config.yaml
num_hidden_layers: 10
hidden_size: 256
num_attention_heads: 4
num_key_value_heads: 1
head_dim: 64
intermediate_size: 1024
vocab_size: 4096
hidden_act: "gelu"
norm: "layernorm"
norm_place: "pre"
norm_eps: 1e-06
positions: "learned"
qk_norm: true
attn_scale: 0.185
bias: "none"
tie_word_embeddings: true
parallel_block: true
init: "normal"
init_std_qkv: 0.0334
init_std_o: 0.0415
init_std_up: 0.0478
init_std_down: 0.0478
optimizer: "muon_variant"
learning_rate: 0.00876
beta1: 0.95
weight_decay: 0.0
lr_head: 0.00726
max_grad_norm: 1.0
warmup_steps: 0
schedule: "wsd"
decay_fraction: 1.0
decay_shape: "linear"
final_lr_fraction: 0.1
batch_tokens: [16384, 32768, 49152]
max_seq_len: 512
doc_mask: true
train_tokens: 151500000
max_steps: 5173
dataset: "wikipedia_en"
MLP neurons of a small language model. Each row is named by its layer, matrix (up: input weights) and neuron, and shows model dimensions 128-255. Each number is 128 + 32 x the weight over its row's rms, rounded and kept within 0 to 255. Numbers have three digits each.
A block is one neuron, or neurons of one layer that tend to fire together. After each block is what it responds to, as a language model described it from the Wikipedia text at the highest values.

L7.up735:111117164165123057124109077151139131128131130159152124164093109110115131164160068096122187164107143075105100164141157111116128064104116120138149115106185142027142108144107046141176137133158089131113202128164125127127126143128104137100081132119083135159171188092138097097145112130117152148102117130090171156108094167159107055122139146117153160115123177124145142118132114123141156094158
Incomplete word fragments. Opening or middle pieces of words split into several tokens, such as cont, com, ist, or the 9 in 19xx years, the ' after I.

L6.up89:097113165122099127156111119047114118116135085094157160151132206075124113097117109107155137155147139151189119110058156100103104130122050106128175089142144109127109132152162122167110140167072127110145153110101137095113141098147149095179101213098146157192133139119124170129127147109140148103101092145136103105108136164135130116064156150152123182149144094158110140133087166143152070116137
L6.up100:115096074145110137096141134144105153115205090108145142107084178093187067129085083134089140158152133150161130142152185140113110152175119128152159144089148176158140114142126097113096114160131169158108106150105121091107196124151174132150155159145091114146115119141097120100143173075104126061123062150157118183130118150104142116138145081095151125161094135116075191140100132102105106109150
L6.up170:106087120074102146105124196153130117128090145199145141118165151127143107099141118112157067068106140158127123178129168105142140157055142145136110108108132110131062083080152104168179103101153126123148156159182151098108111106097154066163119131162077078157170183174129128127103124167168147169105087141159076116081071144163129115061119126106177069121159170135098117163173109084160149143141
L6.up179:105154136103121127087133133119120115149153115145113125136178134134134118142096120116119113175171145139089174123131161103093132135131152111199123133167169136129121127148083089153140088140095094166143109190130135138145130124059152116124113158129052164105137116108103160128129102152139085135099155062010102167133116130083204093199109118132104120178127152104108179153157190092096149042129
L6.up346:102159140129087119140148173093103159149108125163168105116110189062148097152143142103168148078165174133142141164083098134150118112105101193128061121173134150126165111141057113151169163110146111150140099120111103068105103114061142065109137191216089118120160105172137138086176136129098084147076127210111085141083087161112127182116084132088137132129105183111149156104148187115152078129137
L6.up479:115133173107093102077108083144124109132119065178163069152126139129140139141117113144046094169131114138095049028179172140079138109155140103141120134069170108138178136126106130153126066166098129192156100167095137133102106153112116145157140121089107162200091156102102165114182120113129166124159135121108119103211120110086154117128097066182158136106130180132135137117156181135130108168078
L6.up599:133125144122070142067188132073153103147114143176144141105186175156176169144127084053136085120133176113149170116108180193154120137117140093153179109138162083100151118146096147139158088128140116163094094101191173057102133132132134146112092164122102145130128108118085116117088110099133127103092126102107131080092145130137075117047174151179108121076140179155109135107105140150132105192117
L6.up841:131131120113153133148115128094142223124161166134129143095131100127107126078105149072122090156138132167159093096111094119147115140126120106101105109156094141132143130086058162130208145119148114138133128152175122139127161153139141117138140154182076121169147155193093086133132160144090187116143096161046110130131100139149192081165165170042156161105050134118129121208115133087099086119140
Infobox and census field names. Field-label words in templated Wikipedia text such as town infoboxes and census demographics: households, Time zone, Area code, Historical population.

L2.up7:138117095113125138110092186169058121143124195148082110119103129111093155134083146150131166127130173130139112117110111127117061169162116124152149109124126154112174130149098172208140074124190145102157039154125107131153124151124125111169081089136133163143103093097083137090117187202169150125091084146126169183121115117161080118190145078111107135143077191158059100112173144154146098112081
L2.up411:136123128135149140179100036143144159175129075130147127091066116160101163114134151105144169155073093106153135125137086118094152126132076197106125107152136126176160147144084082135165139102113116123174173140161176150168111153142122151078066079094105142106109156121180092121086131147083129178059090133127101121143134147101179077086123102090107118114193079118129140139124065128124097156164
L2.up432:132125082137120108184140086132151139106145160184138124123135129116109166122146160186083192102133133100162147142125096188096166061065080183133114134123137121123103137164079136115090149185099156125138078161122143149125131138119115090121157140109133137103091151119195088068140150169083143111144183106127092126120088127146140144141116139073089128130143122116121163135168068100178144094132
L2.up477:135121087131178122115123128123157085189139145170135075067182116102158188131079079134169135118151091147133137115172151069109156152119157110154122092150152136087119089133096140226124095103160103160128149106116123100073170183132068175107041114113056155136133128109192189067147168155130122148145138124110167104141110130099147083119102120121115132093108136115117159196169027163131144124119
L2.up637:105113090142153133126108045164093144114105109151134129128072077087198123143090127155091129119131162062119127160095138097126161113189124140107131099175150094102105173104099186158095102075122112123183203112183136138149161124078115118096067119099143154100092146110204150099124150116095152096125086118125115141130090164118173079085081112092140135153115112142152184153167138137130154120153
L2.up757:141165162081125149148121138178151116153140144109144154081139157124109073144099165152142145051131096110060129097064142108111115142147071111092151128179122126147161132138103071176099078115172107118176154174143160141114146110064112105133135122102105122179083137139145090086136217144148130128102146147109042091152100109118127071182132154138147147092093137154151130090194184088131203128122
L2.up912:187107130127132118106126131116111081114087123099078131118078150147146134184112125166180192141142076126115162082079169103159141115080103137119131132112084092120126101099131126103079198104087140142152133119140174138145123094149179186135098064132101139154104116084150205157117137130137150119126151138174128115141080145133180135110180155092110145153179103139096145165141096172150157166145
L2.up1011:149094088148117152128077130127082115137136137200138097126123133110097131073128121144137175138184149095101157102151085136141151061176119141204098138082140079138128146112120086122114147152159138077147091214117170153096151155092105114112148136131126111156087178128226125032153162150156123121095116115178121107102175161100109125124158145129093134142152113133131078155222095105105179105151
Sports infobox separators. Slash separators in footballer infoboxes (Apps / Gls, caps / goals), plus section "==" headings, table headers and words like age, title, Bronze in sports biographies.

L6.up31:132122146155097090073127163125115121198133177107156166094171140142115100073088129178149111120120159236130132108118122117156130146116116184150056148151164050052138162121134074118146054171129170071174100131174202084143207167139133160141082132085150159097076125109155138103115185113080105139127094128080101102118145139103130117178137106123113146111088101123069099119166140153099160117111
L6.up155:119127096128114191131144119087111153174117065142126104143149101132133117150094068132103091174091168145153094142173118099144130150059113134132142081071144121110131193164098119103131149171167163178127121140134094128134142143182106193133173116157195162112134129128139099134119081174131122145088153136125121081150090130089183160153030190092178117140099092158184159135153141149096110132124
L6.up537:160128100079170135096156085123105153118102176150101138155122127091175112078167086086119099158094133102184124117152130154049116137123121025109093116077100197108116118078078135108111111158126140165120135161133107137084138134137125116139148154158096163090156081186114085095102138197124124183117138174132157191136111090119121147089083165144184200139092158132149139125125188189133139090179
L6.up709:128108071188122132151077095143169085131128146144147129150111120164120172112110164074117158106079162089133155141108107129107108161097139110153111086139091133062154129184109131121091098102160115201155149103160181072071142151154115118183123074168151133108157096153144147077138081085132150158172112149129143126143107097102141126148136103115068160124202144189093136095102082156119127132138
L6.up831:161108118157107141121146111133171091108105173146155115140100143153202100176108138128153167145110084155145170110183168164092099113148167201156141093166135084152032107108122152080101053104124088119139083139116158125141147130116156088164198140160050206174101104191143129094096163146132130136107092112113129195115086103088101117172120120119105164173140137132143215133125135097150154154150
L6.up877:090119120102157180112117091064108121103116083116175158114176151164156205115125148142116155131147173087169143090116066128091116142159153149155127122079190141155116158107110121115136099174133115198124114182124099053109187142107129121127125138113117124099144143097115107123124152174082153137182146111140185069140107110136116144160124167131095141165106047139141149101088142094178160111097
L6.up922:088131149073142102106083119094070137198171164111126129164110159167118119148187127141117140060180106139105180136121102229107111146092156135156110116137083089079083128137123133126190106147143110087151114133126144124139089078078135137141104179105114129216142126127151109098159058162105088155109092136149135148071122088105224114146138083114039182112123058093099110160092167111138141144047
L6.up981:105116099088091035122108120051136216172223097109166153117124144098140134148148208129156141169127109069180136106129120073137096098192172113129110137153142144177110141108097123159098089167098149093152184120096063116176090131087110137117101142129108104132122125138158110170063164136075145096129158155139175134158135145113124148097159190091141063161090130185154115134072089116169134129161
Word-start fragments. Opening sub-word pieces of words split into several tokens, like al in alike or alleged, cont in contests, reg in reg.; also empty table-cell pipes.

L7.up529:090154117093136137117132154123149136157151113144121112187104116110139141159076129133098116105128122117135062102137096145167050093189161159106094095091073134141171097134126124129126080188129108145155142067135104117183107173148164154109137101157085132065110103123150120141150105126182135070063097131184102103127088195155175133077099157151153118164077145162129122081180138158183175158085
Mid-word fragments, infobox slash. Fires on word-internal subword pieces in ordinary prose (h-aw-ks, Med-us-a, deb-t, rainc-o-at) and on the slash in football infobox headers "Team / Apps / (Gls)".

L2.up20:123107081100131076138085096093190125138161076192160134123120063177157138143097137109100159138056159086104170119145129116174175124138146105109127164103075136151093128120100085137100163107151154137077164162135163108143134118133110126099106160189123113113070090151134129155153117155180143161094092132154155068167117131048106152126131127135103122075148150179187119171169140096085095100124
L2.up286:099075058107125150137130085105078146125090134114114135103123186117134149116125054073122116106159163125131092131126036086173159124207122114149127162131133154162119132107103134140153179145098143175130169102182169080141134114100152111109163085130125109132117148111141115167177119090151128064173143137099112087091140100144100103131083112091165106083180099153137108129181166115204091096148
L2.up350:126138100165096195142128093190166123119110085138127120149141130108124205153146153103117087184130202066127195129078111158103089129118124106129094088106162134134193099116125167177110102143154095157144097117103168068089158158098067111077108099165156098060120079117154154127137162112169143126198120161113143115149105126105135137155134106150114148098128138140141166155140126136107099190121
L2.up372:120102074182124122110120144133138147150135157141094112132072162125110082135112072045135089158112137096102124127160174138078099094116128153172113144094082087144098101094092065080208185171169149225154167126106148068122142061157151049140090163086176131138080159156148158068086075133107162151173124122166128092133186155112151130166135099099113178131131125130155115146143084127139112142201
L2.up528:126134101203147176199105050125163103138151210145181098131044164090166123158179148123182151152106171077162120173158113165120120161147170139110129171119150104061120138103165144149141083126131100101181109119142161116061166094145124092127131119161077107127094089102097107104155166141166108077160116110094128166101117169149103155153136162140132116095139115107118154104130179101097086171160
L2.up683:083115141134144178124142101144145101166106087159125133157124166131063162133089066141134075129165125119179121132117148148110169137126109087149097142078089160059155137151187192156070096122095124154151052103198189056121148083131124113132145175159156139128136131084185098153032105092112111118079151097144155181186099073151090147156159106119213099101142139128173133070127087157208110142144
L2.up711:067111154129106109112158145154106120144055134134126165152133149129094152114147089125092145173136150113196172114124161141208110126107130145130120143098135178197140133144136145119080119161108154158099110133140168121117137077121177174114147145127165120172138126081150183099104107097130135082159177049098133144096092071107128146112130128047139097163093148133093137076124145134221128145155
L2.up1000:110083108149106032146133153166127138191125133166085138106157171094076136137046146136124118144131074083137122135174127076144113100097179096130131082102159101149123084133151075159148150072159163096128176095126128136175105103154116104129134130116085148118118105148184158103137151101155144093184142121136104146160169145109144161115106110154124133135150117124158181119120168109110090091129
Word-initial subword fragments. Opening pieces of words split into subword tokens, such as v in vulnerable or vectors, un in unstable, ind in indicates, plus Succeeded in succession boxes.

L2.up46:117106128171138108150141120098131124152135147079158132215141129161099100139158086154191090139127185107156085182134180117135153112171137143104056166156073052069071110150113129088144104175166127077106149142109112135174144171125119142110153198116118172126170110163155153127110194153197080094081171172054147136129093146136141130103150138101143138062137089095133137110186112093104110145140
L2.up88:129091114144088133160153112143084142173109085123155156103127130100157093080111140108115156124096064131083143083094137054165132124104103135124190080087143132149089127152076086201067111144116110133139167181146115149181057066132174198115155099099130180159145154136109132136101077102142124093136122167142143160154132069130168129136090170155120105155179134119157194082103101182155097125132
L2.up99:134167088082066203138135116106157162089165129130121109157133145126128126128132099123135125183119157148157085157204133136135139096121175139165161112127122110155158115168104162120093144130179181115079126121135150149094079150102140075112130177183192212096072147157144139043087122090126150037158137093097155094181173105183109091172123106187167136149126116123107114148130117143111123094136
L2.up207:117127169121120091111083115069125137170084097083103073121178102164126092130161112150145124160146126124122116059132193155101133109165143098146131162144106133065168085103129148077099197126110184099142128118162166115152165037120102106095146150091165168124085137117105108148143129113107141101114099175091088165105152153119094095125123093135141096136128123101061177114159119150202125137151
L2.up272:125145100103123129103142144107133154113130121098150145118079116141057175150127147136139167151171139154095123121144118161105146169113110118185141078132133154155095115078100188156148100114121128199117129127130119099099079180123151180115109144154135052121176174071141100117114117160110143161145105128148099087118126110117169135122076151129111124177136110139098061104107120115147133093141
L2.up312:179139077119087196085146071098122136124140129183149062105126124082166179180134089101152127089158164155046131167105142054194121183088093090185140059169129162120097149088116138128082073129118114156146089163138157113159115213111124165124150152108073118116140123142100135103101084116119066160152131107171134087129127096100161116125128098058127183093154107153106133116110122128171176102152
L2.up327:174124180066129161119146149112119122128150115141172141131117119121133128110126209201155139164166133140136121073074104191126115130144131156090123103067124122166071082140075152149151131132122175136159129149146178135097181178139146159086118112187075140083163178125101100100103100104129124149137138121130094106101127100120081172151049136121072096138104071173127128143138150139079156053149
L2.up761:116166081103167164149135129086101184141107146136082096107154148174126098156109077090106127128142120150117107176223093127190167146099127109077100148145088132105084129086208150171158078154115122112154117135166125090154148230151103156138119183162124160129121078140138139145101166179096065095100185136146156147085125171133156083094143133105107141177134067173102155103140103115166121095174
Participles, "as well", table breaks. Past-participle endings like reprinted, acquitted, carved, renamed, held; "well" in "as well as"; table pipes and section-heading starts like Personal details.

L6.up333:102132158077113188125138120122110185127183121112123096092162195097153157118180108058136063171112149143100129088120198176159178091132111149111096125138170118109124096131090088120066072198157167087040144148113094112136119178099187143137069092119146130124085150086160179160102129165136126153145119122100169124114174138133087119143120144179159091113130053165139126127099130153103162121143
L6.up384:181077171076144156159127088080110170174190145140195110118116148138188127154109096066165165084136121173094084139169146176144124164144115149150076065087143108132079104149093145144116076151192159109103130170108105177127097135107145108146125143165111183157073144119133124152161197115124110159097127098102107106167124068124146099137121096111111108160147061115129115118164107132149133049116
L6.up412:214131079149117138134119070104122205115114173163141102094123176139132113126179138108150127128155176117142061161119209114136148114154118155110135102118143156155127143134099119126093178204206111097117131096155164171088088151099178122098119147138161216110128139166130155125121194125172126107150126139141085096109177166105141052132116148116150139077090108151127156155158154129130135120111
L6.up494:121115094127136099100110085124138147145157113124189108126110147073096111104119150117161156145067196190208153098038109105092116128076124120164186078128128179097095134103090119168147110171164121137080212135183068176091149112127126100132148093118089144174096029100136137085146106082102142155114184089095157168133159178157127117110155153129091135151149184147159177101131127122177119169192
L6.up500:137153078123145131160106112139150146140129158115125152052170109092118142128095088072076163141107183204146160168066144129163107173108116141082129064127088104104066099144100064132142093121174109160113110141161093168114112137052140098081136077158136187142144171118146136111162165118138140120095144164088125083181097155106204141128102138147124125125089155188101142095189139160105115179169
L6.up558:146109110140120146156095134104113126112170123098095075084153145185097141118128086134183167115160157127130119061134138144111179120163128104162143084137157120090090134157146118102115119122153022146082152127145051103138144083085149061112118125140100161119147139144143179101133147115119066097153099118131143119122119153159125042088149169075163152097128145125116136089090128199080087107161
L6.up710:156178116147090153146094079161122092202128158110123163085096138125134095155133157110195161180074154169108136103154130139165062147114153141167121125099131115121143154126121136124086144169178168159113173106103103051120126129212161137078148098172152148153121103141141076112068121053115184106108151118105088094113143017072116101175164084146117116149144109115115163156124198145104138134205
L6.up1010:087153143154125165109104063157136159142142104112119099146198123168130123196129136126158167141119213108145173133100206166144140123195130153162122093146142108097142087084124136180118103139163099148096080094137112110150099155147150109120090168091174181076142117202095131106060120135163141068158103126080105127112104149125122124134109129144121067101116096111092142121170121114152111114116
Passive past participles. Past participles right after a form of "be" in passive constructions, such as was built, were made, was born, usually followed by in, by or to.

L6.up161:156097079129105123062134144171149093196111123102155115140074139124094089155173127189086135128046136156142110165124130118099123105135148146134117082179135019139077150159122105102080118143139106128139188138135125158130123109148143154114131195056148109163119122132172121139159149103113096101158135113156086159123076128145114055142122139122110120158136113162145123097127175095099110046163
L6.up175:122093155091086147154113132097096183151108092035170085108165135096150114140139124077127159101180153075111124074158093133152072135142145103088124128074154078099172150174106087174088103095107106176149168170143153159194122103131137139103155182170111155097124126149144100104133102127192086125138089124077137089079122100153147153051127119100129106145099135100111127099168127178163118085085
L6.up272:136145147116026132131143142164126131153060134099171172106132159116071057094158158069116132128128082089127089120145119093210127146127145148160140072112131105135098111075162075194141154167111168154135144124163136117140129114133110110130136116159100105120031120189139108117076110069128105097156154136183109094156132076150099175148107088060146100204134137144135165043153154121167152146142
L6.up448:078087147157058066085124196163155155178132135101142143112138157143115156120156146055113131170131159123128133148142097106196149156096168154125144125093194112086115116124119128113110132097192128149115168170101132113123117167119118105097116149099139149142114099161182112177104084125111100130153092135076125117093033071162128135088159122145101144140111135173125162145187090160160141140130
L6.up452:129112160100142104079176095173173154125081169093148111093153115049176088137092109167112109164158139103099177097091163148084156177107129127157162079136183155044112096133116062130134150114085150141121146177134162112208162092117138099102102123122138121100162071155094082095074173114097072153132146124128058116103193103136147159131103116121090091152157107119060143132130123138142116128104
L6.up625:106130148146076111121152116131098167183058070124097125121118164046080122117179121101126164183085082115068170088153132107124161147078172142131114114083184115135162053092075084104105079173136143130179174165161156107132060123077180143172159095152093096072058123138127154136126145164106154119102146099087110164085149134181112117180152128119182116178097168125136172129148138088150114148140
L6.up657:100134225121110073115126140123096095133136128129142101160145135087030110093082124110108110165143103150157134065155097072142187169156163120068119127131144075149156096134144149159123170109118151071162116143096105157107100122109126118137105076151131090185036179144140160141082102109124162129196163146122065114140137130133119166146152091111116108111153100170141141145116200122103140169195
L6.up662:109139136040158177080141112147111123116110149096151121076103125104109125146127141195109102124204166127113144123132060141160137141127132162132166056110163152130182171102153082166133158135142100080080124154130118137119148183089070157108099083109085143096147132161143097132126194143096127091145120121120160118127075161111176208169081124105156092148144125080147207169176148127147084108108
Infobox section-heading starts. Mostly the first word piece of a heading or infobox field after a line break, especially Pop in Population after area or elevation, also See, Notable, Publications.

L7.up192:097183170134089131131145113129125154180129102131183123170077121139121129178165166121164178132104121140099069106152093129155134161082145138153146091096123117169128095118114186077131136140157145074125149175113085120124122135138113118120080121108168198165080164155087140135076191198134119071168125162091178131086138111123084071155141104160169074121131067153124118090182135103140127111100
Past participles before prepositions. Past participle endings and verbs in passive or reduced-relative phrases, often before of/by/to, e.g. composed of, directed by, destroyed; also compass words after distances (48 km south).

L7.up577:111096143159141161118134161068147149080132101138160109063087113039112092143155109088107137115225111077143132133124132181110106092140142102129121126090118152137079116088176153137163139161166121059163190154111173128144091136133153076162107088135072189151145144083133122097132132169108131041138101236135093156185127151139135179189153149075140134131166148133172188118120104157079089104122
Split-word letter fragments. Short letter pieces that start or continue a word split into several tokens, e.g. v in vicinity/vicarage/video, em in Female, n in partners; also commas after "individuals" in census text.

L6.up41:093148155116058151155134100100051154142175117081145154153119120114161087159192118132154089141162138096126083098139064154121144021139110167089097118131124130085128080102111089143146129161112115102119137145111172124096101196115073111153107084145125135128124077149131098101117129091155115198169142104096141112077077075157094075097139181118150101148132110142125138082112149183158170125129
L6.up257:096123205212148117144129165112157132110119118096094140136080110105130181089120118121137119177139122154115121082130146183153117128079103135152109087148114137158136116196164132116144111104167155104083091127125167118097117097096145148123084117153084122181184108067183108119059141140096131102080121095037155083123126091160194188189114078121141137111152134113159185158124129173181090056190
L6.up302:100175164139103129136117142150181137132121129129134095160184149184122124120095127090115109136092113144174109147114102102145133166055084092118155126139065142209046094102169107102100138104135135101134161147195114136162133166075131148153119179136170168149102163138126138126059155089150188140132114179115108138155077118101081143187117112113066106122051091114182119221137099171149117103074
L6.up323:144168140109113124131169132095140090142143146161154114147124169145104126127193146143151160130112111163184130185125161111079114084161135164091111093161126109104125190100121113139196124095144074069125165174137056177197103168094157180110111163134145110168100143101066152116133147179158097127121113153147152185102066093077149080095119147108115134126132162082101089212145122117173124087149
L6.up369:077123135131111095140148087092130138091159153154054131142176156111143126151121107133134171115043170132122084105133070127146151137113107128189132131125062173143120101120123086139160080171085146095126130140173115166178139156157097155111113134097133169102215130140195081181131137140087105093123185127136169114109083093090090192119119175114124132123187097147119131157083087127157162173139
L6.up591:157095107126116100132147168200133125168158172126142126145113090146098158200099114161071115140121123166130174133141125167089087100128152160135078132098104108116133096131115120148122154075107081140151154093132084128133148158126133139119119119107140211151195096062137094095148139091120076117063078111114135101175089130160068075108126074127161150100131106111194152141151160171128156134097
L6.up620:104090143162116191148071149160130119163147135168097136128183137108166139074141128132140130173135101068182063105175097143104149129141084132156135119163118115131150101224106133176175135137161098093200082111065115094121165176178086060151162129157175166166109144187151069101096119123095140126082121130152079124133093127137156120169125147070100120133131115131132172189188125115162135153221
L6.up745:088095127146095121119151153126150085170105103127137171103111051143162127112118104124152117126152116116104196077114082099166151153151123139108138078162093152106145152174152120054116093179172148147109175144094096118204144211083113103100089072109099081096174130103160117158106161113145166114111172118080082120173149124122175182171122109161110119130163109148117110162158143148132134091106
Infobox slash separators. Mostly the slash in Wikipedia infobox data, e.g. "Team / Apps / (Gls)", "9 / (0)", "/km²"; also word-initial "d" pieces (d-ivers, d-eny) and census "were".

L2.up33:119046129075164165081087128118147179094125141119148136139138184096113135145126110094073149151156183128128120107152088056097106126126194145109141112107129093128116097136087079112095109165081162127125153078088099113112124132122170100137143181132149196140101133148180153127126122145128142131188106076081086144137092099085140130191059110142140132196112126103181163106155169155069139128144
L2.up102:131080115156118142117161152141197136131089074095165135119140146130100172097088096089191160103082083137091171117165140125104153090065092104116130103098113099188132166158160081171182180171194135110148103152148140069121106103123092104048078090174114176137094093138101141119113112082094162102063144166114150130101103151143149095109124071197099116120141114125135112132149146084134137085192
L2.up143:186085124058096115109084162112150176134181103110158151148117151117148134112200116098124073147177126098114197140099103146156092106110097057135043113133167119130119123166113083139126109101157083093118114105132102098148103103123140144120199154121101137126160130140160146122120142113086124151098081129143167160128145130126159116153089063147070146119083163168116091121133154196115124108097
L2.up512:167161175104133116096091141126162116112134135103105134091162117103159086088119075103123130197114088061156121097145081107116135127116100117107130140104146143096128121180101179093105103172162113103216118167138121083114206133192150096110118123142150100171093082173131124187112147124229141127094138116078135154115092118102113061124081105121117117131089107143126169110114105172151146083121
L2.up647:145119173109117180085113190131109100089122107147093095144086139147110131121141087091120163124111105116133117080159099188076156117167049113139105139126124177162179123153157144121193112129072095099146115080103169106149175147178126103092133148163127124139119119103158101080082103147118070089148118141160140130153136042137215172149100101152099121131151078103181168075147150132156147116156
L2.up822:132138119161123159120100070086101111139140154131134130133101166124177154110238103109165140089148159152117145137099198168206105161113209168129166123143213101138149126066118051183098086139103117093127158072110054110118121150135127107160078117125127113149099136157145104087099103107105111128180111080191106141122133102122141186135140080115088074083146160139147112128054137156126152156090
L2.up898:128201066107140149097173167100153071064044130090090153095094172141117097087128056115084156132133167113135074087110163164126127135167132152134181118109110160127138086138103122217124152146131135130140078103120132153100127111088179138149148108151139120090147114142143208059063081140169187137118138131094135102111095144159105132098150117140128132107186164102169141075153147128148088096199
L2.up987:132114106155152161118077124166109103137128155034119057186114096155115044104112140094141147121129144152103097107111189131182173146187090112084145120070141183164078091169099150120117112122114141178190116135140132085161117125116140112140082100160147115184111122136087179087163082139156075114129113138106138149123122154083135121111132129120134129128076074107168104159061176155153173076164
Mid-word fragments, section heads. Word fragments and word-starts that need continuation, strongest on "Pop" of Population after infobox area or elevation lines, also "enior", "ancial", "ological", "ctoral".

L7.up1000:134187105131143123127147077146147090115108110113131114093138207080125147137131117124058118118119100169071141117162136165166093131159131092124122122122144094023126086137119143154059153165107139163111149118103110153146183099086143192070110127116142192105134160151094133123124132091141100123172119177127181073085113132156072131175167081194136187148162146159128132167190202103161102094144
Infobox field-name endings. Last token of a field label in Wikipedia infoboxes, right before the colon, mainly Time zone, also Label, Style, and mid-word pieces in prose.

L2.up96:127115057122156140107154066054099082137133138092091141173128154103137119151114141092121201183179155069102166125105099133162076130060139089145095181085164072097083172089081131043135163135113114125140138125116157134095136157113098083136159187128077117158145160143144117167196087111158158152151119128135158179123105160206150078164119119109137149093174121193151121141103144173132156074116
L2.up388:087121148114151178100154137129123148156159108117188070070143127150140148128121157072153137147117211110031145102145086109123117080126138088144150130112070078157135078085125140104166135135115170135163111113093142169206082127136137077088098180112103121117089150149135156126144100166140135182144070127087095071153143115157143131172160186161111210172122129180107097078120116060055169100158
L2.up486:090077148147148203139103127138160117144142119097192137081116144178121137097150153103100119210153113122107139145070152143098162135122135083123073124104122114065150133089126141190086166069074046177140132172146180113158157135093103136102168106068083032116109145134114198097152143122132148102172120120096106109068174129109137093133107133154129138163146104106145152086139109086137103159078
L2.up514:162143069138137195092123140109167103111136117191141136153115185198151129118152204129103117140192164138056083124180140136113172087078090090119144137147215056147151126138091075122159063116145189094153109188124119108111082155150094133132090103150115168118081109160126108115088167120166171134123063086161087154159140143102180081116179151153139130135149172109118094101132155112118164088123
L2.up645:112161112149082130155086080099126100086146077079126100157078192143131140185141096128117130105140080117104102155103103187143140106105079136119140142155104122123115160057079114205169177140158180070186084099143064107120135182189134138114103131148044123133087120187149144097078146174104156152126116114091119165163066154180093183139120094118146077073131131197110164134113161101120169119175
L2.up686:122140092128130101147132114110175120104073146119148123174114118213152173132103143086059107136147168093171146139192119154137155154057166109096121079145121117083104114131186070093156068171135135117097132178166117085148094156115134145084138133111076165187117133148168150146176132145148134082122172115132168095135154125176129101175160111123120161173132159083111140126077133115094145083159
L2.up752:124117136098147174148148109008139084151125164077099140103183148126089061121145139171114108114114128143072191114096123125180127162149174119076206108097160087143080151128162124160134133189117144113079070122116115109109111118173118124098150210182132118134106195150128096104176055152132112131126126133117166129109135087133142192165134133161142113129104091109184115117103181176121168125087
L2.up938:140171084140073108115174123152106116114125169139128128130100128110160158103155141130129163153126095112155153105144103134126111058116133138148143155141145073095116171170099136135130129129169121141127088132138132127161206083121111098173075140205108149179156111162053159122109090086167140185101176075133116110177142119148143105196111126127113173173113170101099148065161138074159117110181
Word-start fragments and section openers. Opening pieces of split words like cont (contain, control), att (attorneys), plus sentence-initial There in census text, title-closing = lines, and table headers.